config.yaml
n_layer: 20
norm: "layernorm"
positions: "rope"
qk_norm: false
attn_scale: 0.125
init_std_o: 0.0
init_std_down: 0.0
warmup_steps: 200
schedule: "cos"
dataset: "wikipedia_en"
MLP neurons of a small language model. Each row is named by its layer, matrix (down: output weights) and neuron, and shows model dimensions 96-223. Each number is 128 + 24 x the weight over its row's rms, rounded and kept within 0 to 255. Numbers have three digits each.
After each neuron's rows, "raises" lists the tokens whose logits its output raises most directly, leaving later layers aside.

L16.down1251:097135109115100108109152155138156156111126163099093102173121113106092124087165123125128164137143190163128120115115119155072102159141118127117116130136112130150152135130094105141146085102100119085138127152123119098151113110089135158155098103139174175137106104118117175141135107134131136137159113121114156144138175109116119157115140095143117158135125136163127125130099118142113127139116
raises: "ted", "led", "ts", "ges", "gent"

L9.down1245:113139111114122141115133163137133131124115137102099166075136070143124155133135118162131133092138112124107178131136072160114137131135173146134144133181078117147116110135133138136137142130123096106134122160128126177143094110095155145156135108117137100125103121166088066111145112123110155132097156140132117152107140154107160100130133193173075112148132116084176140159108133114136120144149
raises: "per", "pers", "ping", "ps", "ped"

L2.down1048:119117133150132111080158143148108120132139090114101146151137147145128131147122136107139135113155169126182145126119119112145134116087141166126160143134169128123128131160097126137124114180104121125147134137130158116093130121142188060141128155135160117124149118135123114116137104149120120073152121140163143139112079142080176103102111106133156107139167104113052125175099119133077097173133
raises: "our", "oured", "ç", "ours", "ov"

L16.down132:107130152128145098105108072092147137155110141157083146104159146099110092128144145194129104143126132131144101193108115122103155126135136178142107114158165097115110109143056138155142146181143104128154127131090124105143138089154118144116141129159139145127110121138118153125122136122156161139077139127177139155126086151171156130120100096104119117157133138127092186128096115126159132128105
raises: ".", " 2011", " 2012", " 2016", " 2014"

L9.down1004:145174133109139096126106110074113152121171152143107140097138149118135135141091134139110120127141200137151096131137165089154139109151124110163118121147121138145113153131098126164124142138112145123151122101146142166166191107119113139146158143174152118212104132141104127160150097116144121150154070097124105158104116117123150108113075116143145148117134115138144157150110106140124162138104
raises: "ictions", "iction", "ination", "rey", "ran"

L2.down226:149121111160118137050111116111119123097102120084122086157130132111086127109138105140089113132172156099123140116118128121120141104080086115143126129100146135128155122144087137176132134114151089145139148117096079137121118141162094109126171114089165107105113141138124170107125127177153121142134108191160139139151116090112124105131155148125152103100157164131105127143143098169136145111141
raises: "rypt", "ro", "aps", "ased", "aying"

L16.down713:147148100133130098145144164125137123123118143132142134131118126131093061083126164148151151115110127136154107135151187142062077171146098117128106107140124105103130172157120105141095146119125150175143063120167145147109096124141117131118140132090123103107147103141113130112099121119138123109096106094139124115133147128102107128163118128134133116113167112146127146135125163117106163116156
raises: "O", "OC", "TA", "UL", "FL"

L16.down1244:160122140104118150124143137105111153101124139109086145157099126104121122156091104110110112097105118147134099135158136121129114127145113125096085152135150145103110138120121154104143093093143131135155116157100148102107076149151157105119124120167103112139097150093161092118103139095147142122110122108112154150115114132134099117102134086165144140135129157111130105116109153137146160130175
raises: "ered", "ers", "ies", "iness", "ied"

L8.down1073:124143150118133110140159137173103126129162134071115095130118144175111090098143122158154089097094092118086102111127124138108111138138170133127145093132149094154167139170092111073101137125137116138138139159113148144090101097100166157105136151108148149141114118115130140102142096106170114118091101122101134120123139150134157146108134125150142139138135104106114104100151142097125165116140
raises: "=", "Bibliography", "Personal", ":", "Awards"

L9.down1235:141139110141137131153118133101095108119094113085151141174129111127140113124124155115186146124161158133128102190086149161115116103144125089124131160140139199177151085117101111117137138143113147130129103074126139102099100125120109097133159133138169137132151100091107121150128122132104102150099123161131124117122146168119134145130149131138107133097134125156140167103150098157156145138135
raises: "able", "itive", "ably", "ited", "ability"

L9.down945:111121090111169117127128144141075113088140124108114104174131148167138124120090177140151138157100173135115143158134108106151063118097127157118125110144148107124119139118104168159160141138112100164135154144169144098112119136097108071150103106123185137168143128132163156097097121115117128166110122123138152148114142118095121130160142128173126111042116130142106125117118154108117127135141
raises: "ch", "ish", "ts", "sh", "gent"

L16.down901:137150105143083125128128227108126133144142130118154113131089141130134096154126101148116105096126159091128132141116109136105100149143114162159120145136105121154153132145092152129121152098140183125088113084104097138107122135127128095172127131146101097113143119121155153127163149149128132138133109161141109110141097145135099112141137133158135129128142151155129118101169108132111104088097
raises: "its", "lines", "ines", "oints", "s"

L2.down909:104124110115128143115124110148092109083139085091115150092130137132136141106108144127141145130142104130127091173146147140110117100110108135107156125119111115135090159157173140143156095153148109142174192116131128068122156128122130076167131150129066060138153110091134124124128128100165103147113130116092082081137136167082106103103172168081128116134161182159133127130113143155142133110123
raises: "ify", "ifying", "ific", "ified", "te"

L16.down71:107129162110134121119108145154166139130160111112124073112122120161136117095115131119140101120144096148102131099165067181131119113121121123122108129159160146104121137143104143112139109153138115162194107111115137128138152157122132146131132100093121138125142131130107111159104152138154108098131081133111190100108147094111104151107113131153134143171145093134118103135153120073139052151152
raises: " 16", " 17", "17", "uchy", " 15"

L16.down1015:111112113134136134145143149132110122123088113120118137175163100145181156119095129136113146090154132135130083098179102095135141140113108118153168101167127123155087141144087167094156172093126118107170144120093158125092121095137154136103121119103095114092186127158085123154140136106104140135087131151147133138154126105129121118105130131131110128090086126134115167091164129116134150160142
raises: "use", "ue", "um", "umi", "usa"

L9.down322:149112147128150121097139130091092150152078127122144136110105128149103114124106118135163123118125145095144124149159132117159109129161115196118126107105144102142108169101135126121135138142117081119115139125098088109135148062115127123127129113114158140105132092149143092112110147160103110078130137104115127133125112126131155114145144128135133130108136134127103112115110111105115151140082
raises: "ors", "ours", "oured", "ored", "ons"

L16.down822:154146124162146135166130141138153148185094051162121128130139118142141173109102098156070143155097132150147184122089153144142146092117150134131148121093128122160065160156119157153112149143120094152133066145147070072113101089133088133163141149139111100100123124100159122111136142127133186183115135125119154096117099090114082135159098123074160121129132135147136123136134195100119102157094
raises: "inal", "ible", "ict", "icts", ".),"